config = dict(
    num_hidden_layers=10,
    hidden_size=448,
    num_attention_heads=7,
    num_key_value_heads=7,
    head_dim=64,
    intermediate_size=1792,
    vocab_size=13604,
    hidden_act='relu',
    norm='layernorm',
    norm_place='pre',
    norm_eps=1e-06,
    positions='learned',
    qk_norm=False,
    attn_scale=0.125,
    bias='none',
    tie_word_embeddings=True,
    parallel_block=False,
    init='normal',
    init_std_qkv=0.0239,
    init_std_o=0.00534,
    init_std_up=0.0239,
    init_std_down=0.00534,
    optimizer='adamw',
    learning_rate=0.000838,
    beta1=0.9,
    beta2=0.95,
    weight_decay=0.18,
    lr_head=0.00519,
    max_grad_norm=1.0,
    warmup_steps=487,
    schedule='wsd',
    decay_fraction=0.558,
    decay_shape='linear',
    final_lr_fraction=0.1,
    batch_tokens=32768,
    max_seq_len=512,
    doc_mask=True,
    train_tokens=293900000,
    max_steps=8970,
    dataset='wikipedia_en',
)
MLP neurons of a small language model. Each row is named by its layer, matrix (down: output weights) and neuron, and shows model dimensions 224-351. Each number is 128 + 24 x the weight over its row's rms, rounded and kept within 0 to 255.
After each neuron's rows, "raises" lists the tokens whose logits its output raises most directly, leaving later layers aside.

L7.down1590 [184 126 102 102 120 195  91 160 134 115 168 128 105 114 103 115 119 125 132 113 143 121 150 113 111 169 128 148 134 134 145 108  92 142 146 121  94 120 101 100 143 141 116 140 127 148 140 130 137 133 108 128 119  84 137 128 107 143 104 159 101 107  51 103 132 121 122 132  96 135 145 131 135 137 147 113 137 143 111 130 143 121 119 104 113 133 124 149  81 130 164 116 147 136 135 129 100 139 142 165 139 101 165 142 117 148 182 142 174 116 150 104  86 108 104 120  90 120 132 169 134 139 145 139 104 114  93 177]
raises: " it", " they", " he", " she", " there"

L4.down220 [168 126 134 127 106 141 122 135 150 108  89  90  87 163  96 147  93 137  74 133 143  98 163 176 138 111 128  83 125 150 122 109 131 125 148 129 174 132 138 125 139  90 137 143  78 139 127 110 148  64 128 145 123 120 104 102  95 133 157 191 109 138 120 141 137 115  75 127 104 137 127 152 156 129 137 117  98 136 169 114 133 136 113 120 162 150 115  91 153  90 115 118 106 155 183 145 123 123 155  95  91 105 164 153 158 131 143  89 144 124 147 122  82 105  98 134 154 142 141 134 139 117 118 151  96 135 124 137]
raises: " South", "ten", "led", " seat", "ind"

L6.down312 [128 124 160 147  84 105 110 172 119 114 141 119 153 108 144 117 151 111 159 128 122 106  29 136 142 105 118 136 129 150 116 100 144 155  96  97 166  93 107 156 118 135 149 123 122 144 130  83 130 154 100 126 129 125  95 129 121 138 120 143 123 114 149 161 152 115 132 141 255 135 144 172 159 164 153  95 104 121 143 112 114 119 145 143 106 122 104 118 124 139 149 114 122 124 134 149 110 111  95 131 165 127 152 127 146 133 126 145 153 169 129 127 138 146  92  87 106 108 133 138 122 119 104 128 134 167 116 120]
raises: "ing", "ings", "ed", "ening", "ling"

L6.down1744 [118 134 109 104 120 140 148 100 139 132 152 132 123 140 129 130 110 135 177 143 103 106 188 125 124 125 125 113  86 136 142 123 126 107 159 128 179 144 132 159 158  76 171 135 111 127 138 124 119 123 189 124 118 119 112  83 144 133  84 127 133 115 206  96 126  72 153 133 128  91  81 171 116 118 164  83 152  98  78 149 108 113 121 118 123 123 148 145 112  98 142 155 105 115 121 180  94 138  63 101 129 130 118 138 118 114 113 137 123 122 119 146 131 113 139  93 122 141  88 136 172 123 116 125 155 155 125 115]
raises: "ed", "ss", "pe", "en", "est"

L4.down1458 [111 114 118  96 143  83 138 150 143 122 114 149 102 113 134 126 130 127  99  95  95  91 129 171 135 136 122 126 155 122 159 132 111 129  99  84 136 172  78 135 126 122 157 194 113 141 136 177 101 105 144 175 177 136  96 104 153 128 143  81  99 114 110 131 125 118 143 161 152 138 125 144  92 165 118  94 161 125 168 135 186 146 116 150  94 149 160 112 144 111 140  67  85 138 123 121  97 122 133 165 104 142 132 132 150 136 114 144 189 133 159 105 146 104 134 104 150 122 100 140  94 142 117 124 103 114 122  95]
raises: "ors", "or", "ry", "ries", "ists"

L6.down13 [144 132 128 128 122  95 127 128 112 136 138 170  96 127 143 117 114  76 108 120 127 104  84  83 126 128 122 145  57 185 120 125  98 169 133 156 146 129 112 165 119 143 154 116 153 150 121 106  94 123 108 135 163 136 116  97 132 101 158 110 132 142 160 109 143 125 119 163 234 195 108 108  86 112 166  96  83 188 114 152 149 121 124 150  57 177 172 108 170 146 168 104 159 125 127 125 111 134 113 142 121  88 134 156 118  94 136 157 149 124 151 160 109 151  88 148 110 112 155 131 143 158 138 145 155 151  94 136]
raises: " \"", " “", "0", "ge", "\n\n"

L4.down176 [ 78 137  84 132 144 111 131 139 122 126 183 124 119 147 170 141 152 113 147 112 128  86 198  88 135 168 136 153 121 116 109 121 124 130 125 121 166 124 139 104 145 151 118 135 148 136 100 162  29 139 140 113 144 123 149  75 156 138 132 144 110 144 112  80 141 117 136 135  97 165 117 143  97 123 126 124 116 111 139 161 135 112 100 140 161 115 149 145 163 140 103 108  96 107  99 137  89 142  93  93 134 146 130 106 156 114 108  93 132 128 127 165 144 118 127 154 171  90 129 127 161 137 113 133 120 135 148 157]
raises: "ed", "eds", "un", "en", "o"

L7.down1269 [113 117 129 144  89 139 115 141 108 126 139  85 152 153 121 150 137 127 172 130 131 130 211  95 143 151 160 122  80 137 117 152 149 110 156 136  94 132 100 162  94 168 114 128 130 162 111 100 129 144 111 159 148 119 131 122 165 127 160 117 141  96 122 126 125 141 110 166 157 119 114 133 124 122 126 132 102 122 133 132 132 176 131 141 109 127 113 134 122 142 135 112 109 145 126 134  83  69  99 143 154 142 132 118 125 113 141 163 132 119 136 147 107 156 131 122 144 137  90 120 114 142 148 124 125 145 144 127]
raises: "amm", "af", "app", "amb", "ip"

L7.down1541 [116  84 102 115  83 165 143 114 123 133 160 110  94 154 149 135 105 158 104 149 132 120 104 118 140 113 133 156 140 113  90  82 121 135 137 111 157 116 157 103 144 137  83  94 113  97 182  73 109 134 118 106 128 101 160 136  84  99 142 134 123  90 103 111  90 158 115 131 198 116 162 135 148 146 131 135 125 118 133 116 150 136 135 125  91 104 150 107 136 122 122  97 143 113 135  95 170 141 162  77 119 107 113 104 133 168 163 123 160 165 122 128 134 126 119 147 153 144 147 110 126 133 118 119 119  94 141 142]
raises: " |", "_{", " =", ".", "/"

L4.down1160 [101 110 121 132 130 185 150 120  46 149 118 159 119 131 126 147 140 129  89 155  97 128 117 146 124 130 105 153  97 124 154 154 158 111 119 130  95  99 129 140 131 173  73 132 103 141 124 135 130 167 115 128 101 181  78  83 137 123 128  95 128 138 170 129 105 118 124 124 154 107 176 135 149 124 109  81 120  87 109 139 108 123 123 148 130 138 149  48 118 135 159 117 115 126 148 145 180  68 128 131 155 137 153 146 102  97 139 134 138 112 101 116 166 124 150 105 111 150 119 140 129 100  80 133 139 120  90 129]
raises: "ers", "ants", "ams", "ains", "ing"

L7.down311 [179 172 144 142 143 137  97 144 175 126 157 107 130 137  83 148 132 157 141 138 156  99 188 145 103 154 148  96  99 101 138 140  99 129 106 114 170 117 162 148 129 148 140 116  99  99 141  93 139 161 126 159 110 123 165 116 146 132  98 122 100 155 120 162 162  97 128 174 182  81 130 123 134 148 134 137 167  97 158 123 144 164 139 102 125  98 113 137 140 126 118 163  99 125 125  99 128 130 131 153 150 232 122 154 124 158 157 147 125 143 116 118 131 115 121 118 123 164 145 117  92 117  97 118  87 183 113  85]
raises: "pr", "ral", "ability", "h", "st"

L7.down1517 [100 114  90 109 151 134 154  81  89 123 109 139  64 139 163 112 168 123 126 133 171 145 146 115 116  81 141 133 118  92 166 160 100 125 143 121 128 126 172 146 148 110 130 135 155 146 126 123 135 112 122 133 131  95 153 138 127  73 145 116 124 114 107 113  96 164 146 119 209 121 112 112 157 138 145 152 108 120 125 161 151 129 114 102 144 124  93  70 122 110  96 151 143 135  94 106 157 107 126  88 137 148  93 113 123 138 141 160 125  76 120 188 128 138 130 111 176 147  97 119  97 112 186 105  95 144 167 123]
raises: "ist", "ities", "ized", "ets", "ists"

L7.down1692 [137 126 172 129 134 144 126 160 134 125 177 112 100 105 135 188 121 111  90 151 134 123 165  96 135 131 120 107  91 135 150  59 149 108  94 153 138 114 123 166 101 110 126 158 138 165 147  91  79 131 142 131 151 155 132 116 160 101 173 135 156 134 132  87 125 108 124 146 106 136 155 117 103  81 136 130 167 130 145 141 111  76 139 108 148  96 156 106 144 124 153 124 124 100 120 104 121 122  95 133 113 127  98 124 131 113 102 128 156 129 158 149 162 123 166 108 145 143 126 132 121 126 125 105 128  74  83 127]
raises: "ude", "ard", "ously", "inal", "uc"

L4.down448 [138 103 105 129 143 160 117 151 104 126 117 127  76 130 109 168  64 136 128 158 147 181 151 137 122 121  96 118 124 118  98 129 117 119 101 189 134 111 143 113  88 169  82 119 142  89 139 168 117 123  93 146 144 127 134 128  86 168 124 113 125 120 135 185 103 117  88 112 131 146 145 120 158 132 113 110 140 112 130 138 157 134 178 130 138 152 140 122 144 162 144 113 141 107 106 137 148 130 112 133 102  98 161 123 171 106  69 130 118  96 130 128 162 123 132 125 120 122 124 157 121 133 138 122 128  98 110 158]
raises: "up", "-up", " Prix", " up", "-in"

L4.down835 [147 178 116 122 147  75  99 103 123  85 160 155 141 121 126 163 152 137 111 109 151 185 177  71  96  93 156 137 127  96 124 159 161 115  93 126 146 131 114 132 174 169 106  92 129 132 125 124  89 136 106 109 149 123 130  95  86 146 128  80 110 125 118  97 118 109 120  86 113 133 118 122 125 114 112 116 121 141 140 112 173 112 147 138 132 119 165 129 134 117 168 121 111  98 114 125 150 150 127  87 173 133 124 157 134 128 109 137 130 105 147 118 169  86  81  87 128 123 117 104 133 145 115 135 143 118 146 127]
raises: "ring", "rell", "ill", "acy", "ay"

L4.down1499 [138  69 185 148 110 127 131  85 124 136 134 105 152 167 133 134 135 125 112 150 162 134  51 125 133 103 118 157 161 128 170 155 131 180 147 121 139 139  81 175  73 111 159 131 149 148 121 134 107 125  99 130 128 106  76 173 127 122  81 115 130 153  95  94 130  92 117 103  94 132 128 122 114 171 128 112 138 138  83 133 162 130 148 173 150  79  74  85 146 158 147 143 159 136  94 112 109 127 132 128 127 128  92 136 127  78  88 153 117 121 144 112 142  96 128 120 111 109 154  91 127 126 106 141 183 139 144 128]
raises: "3", "2", "5", "4", "6"

L4.down1358 [114  95  90 153 114 108 107 145 196 114 140 110 136 102 152 142 116 100 134 133 159 160 173 148 127  88 130 116 121 166 130 150 106 148 103  79  95 137 142  91 105  99 109 113 112 132 138 144 136 155 154 125 133 110 139 105 145 152  94 155 141 127 124 114 117 118  88 152  77 126 123 161 142 121 151 125 138 136 136 170 172 147 123 178 104 137 140 141 167 120 164 133 119  35 131 116 112 110 162 112  84 135 142 125 147 166 140 164 138 117 140 103 154  96 129 111 148 134 131 130  85 118 178 157 147 111 124  87]
raises: "ion", "ini", "ush", "over", "une"

L7.down1112 [108 140 164  99 144 155  85 139 135 160 185 127 131 108 143  53 133 139 113 140  87 105 156 132 116 139 130 106 141 129 134 154 142 101 122 147 123 107 109 132 129 135 121 124 173 105 132 156 128 116 159 174 130 136 155 132 112 129 137  79 108  85 166 157 122 141  97 126 162 125 145 171 150 112 164 139 158 142 162 150 150 162 182 146 122 102 142 120  90 121 139 141 134 171 169 132 114 129 121 145 120 135 131  98 163 159 142 137 132  96 108  98 131 121 139 102 119 109 131 161 123 158 108 111 127 112 134 162]
raises: "'", "’", "d", "burg", "bed"

L6.down1505 [137 179  98 136 108 110 134 131 104 126  92 149 151 166 141  97 108 127 141 129 154 157  67  68 126 122 150 141 112  73 125 146 161 136 116 169 107 141 109 125 103 128 125 117 160 141 109 122 111 142 129 117 100 147 118 114 103 111 143  89 143 126  99 142 116 137  60 122 122 143 104 141 118 142  96 135 161 171 129 126 124 154 134 153 126 131 120 126 146 145 149 117 171  89 101 140 124 160 177 142 122 121 134 111 109 155  79 125 134 138 109 120 184 150 131 111 115 168 129 131 138 106 139 114 122 168 121 131]
raises: "5", ".", "'", "4", "6"

L7.down1075 [143 119 120 117 156 118 151 139 141 114 143 154 110 104 163 119  81 124 107  90 168 153 123 137 125 160 138 138 148 129 117 105 101 136 151 140  91 131 109 101 133 118 115 105 128 143 181 145 136 121 133 133 157 152 114 136 112 130 113 147 144 123 143 135 115 114 120  99 124 114 132 127 155 128 130 163 147 118 108 123  94 130 106 149 147 156  96 113  88 113 118 159 135 148 153 116  91 118 100 165 141 128 108 137 131 120 110 115 176 102 124 156  75  79 105 100 138 148 129 156 145 129 154 136 135 155  88 124]
raises: " they", " it", " there", " this", " he"

L7.down211 [118 148 113 117 213 112 166 171 111 130 107 127 152 113 118 129 150 119 115 135 135 124 153 125 104 163 134 141  98 125 159 151 175  93 131  75 152 114 111 110 114  80 150 163 172 138 106 116  79 131 123  99 104 128 148 110 137 122 155 151 141 119 144 107 137 128 147  86  96 115 141  95 110 117 139 155 170 124 112 151 171 127  91 113 160 103 146 114 103  86 172 150 138 137 133 108  94 117 154 147 153 137 133 140 163 141 100 125 140 125  71 120 150 158 153 112 117 153  85  87 107 127 116 124  89  99 135 129]
raises: " eight", " seven", " six", " nine", " twelve"

L4.down874 [143 137 101 123 113 153 152 140 140 138 115 149 180 163 128 151  94 165 171 125  95 114  96 147 135 120 119 131 135 148 123 172 127 120  89 158 117 122 135 114 130 119 103 122 133  24  85 126 129 107 119 125 159 146 132 118 151 114 127 144 115 150 152 154 127 175 123 135 137 168 130 127  95 100 131 151  99 100 115 132 151  92 114 146 138 119 126 128  90 133 135 117 117 136 145 138  84 103 155 144 109 199 158 121 125 135 123 148  95 106 130 121 122 124 169 134 130 175 129 122 198 133 132 103 141  91 116  92]
raises: " are", " have", " were", " include", " has"

L7.down397 [135 149 137 115 114 133 121 132 101 140 179 142 113 152 130 115 135  89 126 141 129 129 107 158 117 146 136 141 132 148  92  92 108 133 144 117  79 119 145 149 112 175 132 150 164 132 152 132 102 129 139 150 143 123 127 124  36 121 119 137 138 114 127 113 114  84 114 147 150  84 175 112 124 121 133 127 158 168  90  98 109 132 137 123 125 129 164 125  95 154 144 128 145 121  82  79 105  96 141 181  94 115  98  98 100 143 156  95 167 106  97 110 118 106 115 116 142 141 121 130 144 143 160 124 149 133 116 133]
raises: " he", "His", " she", " they", "He"

L7.down419 [115 123  85 126 107 127 111  85 156 150 148 158 110 142 180 147  76 111  97 121 137 121 107 107 120 135  94 112 144 165 126 139  75 127 111 127 123  99 146 127 128 118 144 137  93 179 148 115 145 111 113 105 112 158 167 123 132  77 134 126 151 105 136 117 110 108 148 111 115 109 150 122 109 148 136  95 162 103 155 106 136 116 109 114 146 123 112 123 141 108 118  99 144 118 110 129 124 125 130 178 125 112 156 122 122 139  98 142 151 141 131 140 108 102 125 160 155 172 124 114 124 129 168 108  78 134 129 154]
raises: "ists", "ist", " by", "ians", "—"

L4.down1256 [ 95 141  93 143 173 110 159 146 133 113 138 126 121 129  95 102 135 100 118 115 118 124 140 126 155 177  85 139 132 101 112 156 134  87  87 142 133 114 127 162 175 139 152  66 106 127 113 115 102  89 117 111 133 131 146 163 110 103  97 131 134 138 122 167 155  71  70 170 132 129 118 130 141 140 122 125 137 145  85 182 134 141  84 104 142  89 125 156 110 125 118 146 135 131 138 139 163 144 177 143 138 129 139  92 123 193 129 144 134  97  80 159  93 138  87 165 131 131 137 148 131 141 162 116  86 125 129 174]
raises: "-w", "-h", "-pro", "-d", "-p"

L7.down382 [ 95 114 122 121 101 128 131 107 170 111 100 141 133 146 111 128 137 137 131 130 101 108 122 124 138 101 152 103 129 139 116 132  92 132  90 144 109 129 160 135 100 141 146 136  74  95  97  89  97  87 155 105 148 152  78 114 133 115 116 148 158 116 125 121 152 119 115 134 165 129 137 172 123 126 128 102  68 118  94 137 127 137 141  86 148 119 148 147 110 130 129  94 121 117 146 111 150 162 126 108 142 140 134 133 126  89 103 118 130  91 160 132 154 139 146 171  85  84 156 145 191  84 122 110 148  95 149 112]
raises: " include", " have", " were", " included", " are"

L4.down327 [ 94 142 123 115 128 113 129 117 126 111  99 159 131 159 157 143 145 111 129 144  81 115 156 122  85  90 169 133 106 186 123 112 137 152 104 116 130  69 130 171 141 131 130 122 124 151  79 159 107 124 106 142 113 130 126 111 138 119 125 147 172 129 122 109 114 124 144 102 110 122 108 131 142 116 137 111 131 134 146 111 146  71 151 151 105 104 179 102 125 123 131 132 138 107 127 141 157 153 130 172 142 159 112 132 160 103 102 162 137  69 138 108  99 105 124 115  88 108 167 112 102 144 133 159 119 106 139 109]
raises: "est", "ages", "eman", "wards", "ward"

L4.down1566 [120 115 117 133 105  93 165 121 137  85 148 110 159 133 136 159 145  87 137 176 103  84 125 106 129 113 166 124 155 144 139 147 121 143  57 129 161 104 172 162 139 117 159 142 137 144 134 148 129 107 132 122 131 129 110 113 156 147 105 145 122 173 128 113 103  90 136 146 109 119 117 136 142 176 128 149 129 161 114 185 117 118 128 134 112 125 150 137 165 119 107 135 100 115 142 141  77 108 104 127 105 120 149 145 118 114 158 124 121 141 148 128 134 107 131 173  99 114 141 145 134  99 146 107 141 146 122 101]
raises: "ide", "ides", "ids", "le", "ce"

L6.down707 [ 82 144 130 114  87 110 164 146 120 149 139 146 122 126 180 126  87 135 132  98 144 113 133 148 117 118 125 124 169 142  91  98 185 125 145 122  91 146  32 119  90 140 152 145 124 167 131 143 173  76 117 143 178 162  97 114 116 122 146 148 107 128 115 144 107  97 129 115 102 133 138 112  88 139 117  98 137 111 158 119  93 169 125 147 144 107 105 154 142 105 104 176 150 110 126 117 131 186 114 146 125 138 121 129 171 109 159 178 115 126 119 120 128 131 151 168 145 175 168 111 142  79 118 114 140 197 124 118]
raises: "on", "ony", "one", "an", " charge"

L4.down151 [154 152 102 134  87  82 103 169 116 158 189 123 130 149 158 119 158 109 100 195 115 102 121 153 121 141 117 174  96  98 157  99 138 117 132 125 137 178  85 159 108 110  89 107 124 128 160 165 111 129 101 146 110 151 151 145 117 116 192 144 128 110 130 111 147 155 115 161 134 171 156 113 141 127 132 139 126 121 141 116 118  74 123 100 146 119  99 119 112 134 117 143 114 177 111 116 141 115 132 153 117 136 141 130 123 157  86 146 114 135 116 125 119 122 119  64 140 115 101 110 113  93 110 172 103 133 133 152]
raises: "ass", "ault", "h", "d", "am"

L6.down711 [ 75  85 124 116 135 130 108 116 136 104 113 173 143 129 116 130 139 135 127 177 117 126 174 148 152 150 123 164 108 140 158  91 121 151  96 116 149 138 171 160  89 135 130 134 140 120  97 118 161 166 123  85 109  88 102 109 104 131 134 113  99 132 117 137 183  94 135 124 156 151  93 141 163 157 108 121 150 133 111 163 136  98 128 120 129 162 110 168 141 136 142 102  99 125 129 123 124 111 117 153 144 130 124 145 151 107 127 104 160 130 134 147 154 136 113 114  97 184 161 144 100 141 113 160 141  92 124 118]
raises: "ing", "ling", "ening", "les", "ens"

L6.down418 [129 120 116 154 140 107 151 135 128 153 133 112 129 185 125 101 109 127 150 146 141  77 196 113  85 130 131 111 145 115 175 154 120 120  47 138 133  97 159 127 140 157 154 104  71 133 133 135 121 134 152  95 149 113 126  69 134 114 131 128 111 115 136 144 108 162 151 165  49 139 113 174 102 116 148  97 117 109 116 122 150 132 132 148 150 114  97 107 124 149 140 103 132 134 150 123 124 118  71  83 107 171 147 123 142 136 152 149 116 113 143 104 143 154 124 115 149 121 131 157 176  97 125 136 112 129 142 122]
raises: " were", " are", " include", " have", " begin"

L7.down474 [135 134 147  85  86 152 113 142 115 136 127 117 113 106 144 146 123 114 181 111 155 143  64 116 166 126 149 152 150 145 147  66 125 125 137 131 100 117 149 137 126 116 135 124 157 102 179 154  97 177 147 180 100 122 159 137  98 151 124 141  66 133 121  60 131 140 118 151 168 120 158 129 150 134 131 125 167 114 116  81 116 148 152 102 129 170  91 163  88 151 120 137 127 121 132 125 117  98 149 160 174 152 139 123 154 120 129 138 196  88 131 134  83 141  93 121 125 115 104 160 134 122 141 137 103 148 174 160]
raises: "ing", " it", " he", " they", " there"

L4.down209 [133 131 145 160 122 131 140 114 132 119  88 122 118 131 141 135  76 109 169 107 124 147 122 115 105 139 131 151 125 134 190 106 124 151 132 142 143 122  94 150 135 117 107 174 119  96 130 137 125 140 125 141 151 137  98 116 117  82 157 141  81 157 132 134 191 105  85  86 115 137 100 146  67 128 135 130 138 116 125 140 169 127 116 144 144 147 127 111 129 196 134 132 114 140 116 131 115 168 200 123 109 136 139 133 169 134 112 133 189 114 120 134 154 138 136 120 162 141 150 109 118 116 115 135 103 115 125 102]
raises: "ful", ")\n", "less", "*\n", "\"\n"

L6.down1584 [116 120 138  96  73  71 180 166 148 156 149 124 125 140 131 159 109 143 137 109 132 118 143 107 149 146  98 104 125 120  89 115 100 171 107 153 156 150 134  93 150 122 103 140  75 150 104 104 149  92 155  85 126 139 147  95 132 121  62  82 124 177 133 119 139 112 127 146 131 124  96  75 136 135 130 126 109 125 116 193 161 153 131 110 137 100 130 120 119 109 126 120 102 122 123 146 126 123 145 162 178 121 133 103 131 140 137 121 170 132  89 123 132 123  81 124 115 143 138 130 109 156 119 139  95  91 144 140]
raises: " and", ",", " or", " &", "/"

L4.down1676 [126 130 151 138 112  94  94 145 136 149  70 142  67 140 146 160 135  84 106 148 107 164 166  99 135 136 113 127 104 145 144 131 135 150 106 108 126 131 106 165 143 123 132 131 124 124  70 126 136 135  86 139 171 100  88 111  76 109 117 181 150 122 121 120 113 132 149 144 104 140 123 150 153 116  88 120 131 146 145 138 139 136 146 111 137 116 139 110 119 110 117 102 124  99 134 140 151 127 120 174 171 149 121 132 120 132  92 132 184 151 116 110  67 146 106 123 160 112 121 145 123 118 115 166 113 131 119 124]
raises: "wards", "aches", "de", "ward", "lying"

L4.down901 [142 176 160 128 132 121 177 139 124  86 163 148 133 161  96  73 149 116 164 126 112 107 147 156  86 115  80 172 141 134 131 148 118 104 132 117  96 141 143  49 149 171  95 115 100  69 120 123  74 121 143 153 137 127  98 106 144 129 118 146 128 115 114 145 155 127  96 133 144  83 116 115 155 142 168 143 175 117 118 126 145 116  85 144 159 149 118 148 116 144 145 123 119 130 134 120 152 131 124 130 109 180 135 139 111 171 144 107 116 124 136  92 144 127 122 114 130 114 128 104 128  96 131 160 145 128 151 142]
raises: ".S", "se", "ps", "mp", "pr"

L4.down782 [144 117 141 125 132 112 105  98  96 127 127 191 128 148 123 134 135 168 125 126 111 163 163 122 114 132 109 128 122 125 129 124 140 145 121  98 195 124 124 137  69 106 140 163 168 127 113 123 125 144 141 132 155 133 142 164 125 130 142 129 144 139  91  51 134 126 115  93 123 140 107 127 113 126 126 110 124 100 106 115 160 140 106 154 143  54 125 130 116 124 146 230 152 161 119  96 138  99 137 124 130 126  96 115  64  71 111 157 131 121 164 116 163 152 127  72 133 147 123 123 122 122 109 144 145  91 128 133]
raises: "2", "4", "3", " |", "1"

L6.down944 [129 145  85 127 144  78 107 109 111 146 168 115  98 119 112 108  95 110 111 143 152 168 161  88 107 133 167 142 132 109 127  96 156  99 142 134 108 154 142  95 127 185 134  89 127 151 105 121 100 125 118 136 112 111 132  89 154  97 141  90 109 145 113 152  88 108 157 121 108 132  69 105 121 102 103 109 146 154 165 106 141 144 105 112 143  97 120 167 116  95 163  95 132 138 106 121 112 101 104  90 137 128 115 152 168 108 151 131 155 133 100 131 130  94  99 141 145 126 128 110 152 118 114 160 109 156 141 105]
raises: "acked", "acy", "ring", "anding", "ella"

L4.down1347 [103 132 151 112  95  92 156 132 213 119 125 114 155 131 112 146 124 134 143 133 106 117 119 127 112 133 103 143 124 124 132 168 127 159 131 148 133 123 140 137 143 114 105 114 132 132 145 139 128 132 137 153 147 119 116 138 125 136 108  87 181 123 123 145  94 130 132 139 144 122 135 121 163 118 130 150 143 120 105 153 147 116 133 107 143 132  78 118 126 129 134 174 126 116 132 127 122 129 115 118 177  87 161 126  41 120 156 130 152 103 107 108  90 117  81 135 188 131 183 119 109 130 175 121 137 126 122 123]
raises: "\n", ",", " ", ":", " and"

L4.down1279 [151  47 125 146  84 137 136 123 120 148 102 133 148 156 125 143 119 139 132 167 178 114 119 135 139 111 106 117 128 132 131 129 123 146 160 131 154 160 150 122 124 147 149 135 201 127 109 179 117 127 137 143 146 148 104 204 119 144 100  99 122 114 123  99 138 130 107 121 124 155 134 122  80  86  96 104 159 142 132 144 144  92 159 137 124 124 140 127 103 167 122 145 160 115 139 134 152 110 128 125 140 120 123 101 145  43  71 144 108 135 126 105 132 116 113 138 139 101 148 123 133  89 109 135 140 159 104 119]
raises: "2", "1", " |\n\n", "3", "4"

L4.down183 [140 114 143 141 135 142 107 134 169 112 112 132 137 191 110 127 155 129 154 128 179 121 159  88  72 122 144 122 161 137 133 181 123 151 108 135 143  54 117 115 130 140 133  99 141 111 170 181 157 157 124 113 131 108 110  92  93 146 146 116 108 114 146 141 105 124 105 176 116 136 126 145 133 116 110 119 119  97  92 130 110 114 131 128 178 151  90  98 154 169 152 142 158 145 144 133 123  86  92 121 112 129 120  95 116 166 102 148 126  74 139 111 147 154 171 123 129 140 160 144 156  99 121 141 121 144 134  91]
raises: "'", "por", "ide", "uits", "hi"

L6.down1119 [109 125 148 138 144 107  95 144 104 103 132 133 125 141 122 119 140 140 143 153 121 156 148 123  84 123 107 147 131 127  98 105 112 142 122 157 139 174  98 149 141 102 139 116  84 113 106 167  81 112 153 137 117 130  92 113 126 115 112 112 192 139 151 168 112 131 164 129  68 104 127 106 119 113 155 184 126 125 157  93 153 181 118 119 129 145  79 112  76 135 193 164  97 136 117 103 157  93 109 111 176 112 106 112 153 106 163 127 127 136 119 139 118 121 122 148 161 152 152 126 144 173 139 132  57 104 158 148]
raises: "rics", "ature", "ative", "ification", "ics"

L6.down1767 [131 109 141 106 134  75  94 133 129 133 109 151  96 117  98 167 120 130 146 113 134 122 162 128 107 152 146 123 113 138 172 155 114 142 120 145 103  92 123 146 186 155 134 164 120 109 119 132 127  97 146 159 166 177 154 168 117  80  93 115 118  86 141  63 100  88 112 133 144 138  99 156 164 133 113 122  75 135 133 140 120 132  76 172 131 161 136 138 136 144 157 149 170 109 121 134 119 138 148  95 100 136 130 101 133 144 123 118 156 112 130 106 185 147 135 157 146 105 163 160 157 140 111 118  94 111 128 110]
raises: "’", "'", "ise", "aly", "ow"

L4.down1506 [133 128 153 103 110 127 142  83 112 163 149 124 114 115 174 152 136 122 127 142 143 151 159 103 165 134 138 157 141 114 114 116 105 146 106 148  75 178 150 136 123 150 116  85 170 135 130 149 139 156 110 108 121 127 111 117 173 157  81 122  92 116 117 119 108 111 144 148 126 133 137  89  72 101 132 119 143 125 139 116 151 157 138 142 139  60 112 118  65 109 175  67 137 135 117 114 148 144 111 137 161 133 112 142 186 102 171 125 124 128 119  94 127 117 111 126 170 125 152 111 125 125 104 147 122 133 143 123]
raises: "ony", "ones", "ability", "acked", "on"

L4.down1766 [118 108 120 121 120 142 153 141  96 184 143 115 120 138 136 132 108 121 132 140 125 103 206 114 138 144 129 132 164 107  65 140 106  94 140 101 107 147 111 168 118 167 132  92  79 113 112 171 153 119 103 156  96 121 119 126 142 131 122 126  98 130  80 110 131 129 113 106 188 149 130 114 132 100 132 119  95  96 128 112  83 135 110 147 117 157 183 102 102 107 154 130 112 125 123 124 129 166 139 131  90 156 119 118 110  78 135  95 147 134 149 160  53 127 145 134 129 148 189 100 130 112 116 122 102 109 139 142]
raises: "on", "one", "ones", "de", "ón"

L7.down577 [ 85 100 134 126 159 130 118 146  96 126 170 114 132 139 100 129 132 131 109 126 130  97  90 169 182 109 137 147 101  91 146 102 139 138 126 116 186 104 128  94 113 132 137 138 112 150 149  96 139  90 134 145  92 139 138  56 156 135 133 117 176 129 105 159 121 107 169 106 104  89 112 118 129 124 180 118 150 133 109 136  85 113  80 152 147  79 121 164 150 113 107 126  99 107 142  99 163 139 107 114 132 169 111 163  94 129 127 144 120 127  96 189 110 126  91  98 152 159 140  91 111 100 183 159 133 142 130 129]
raises: "ties", "ies", "ts", "ms", "ations"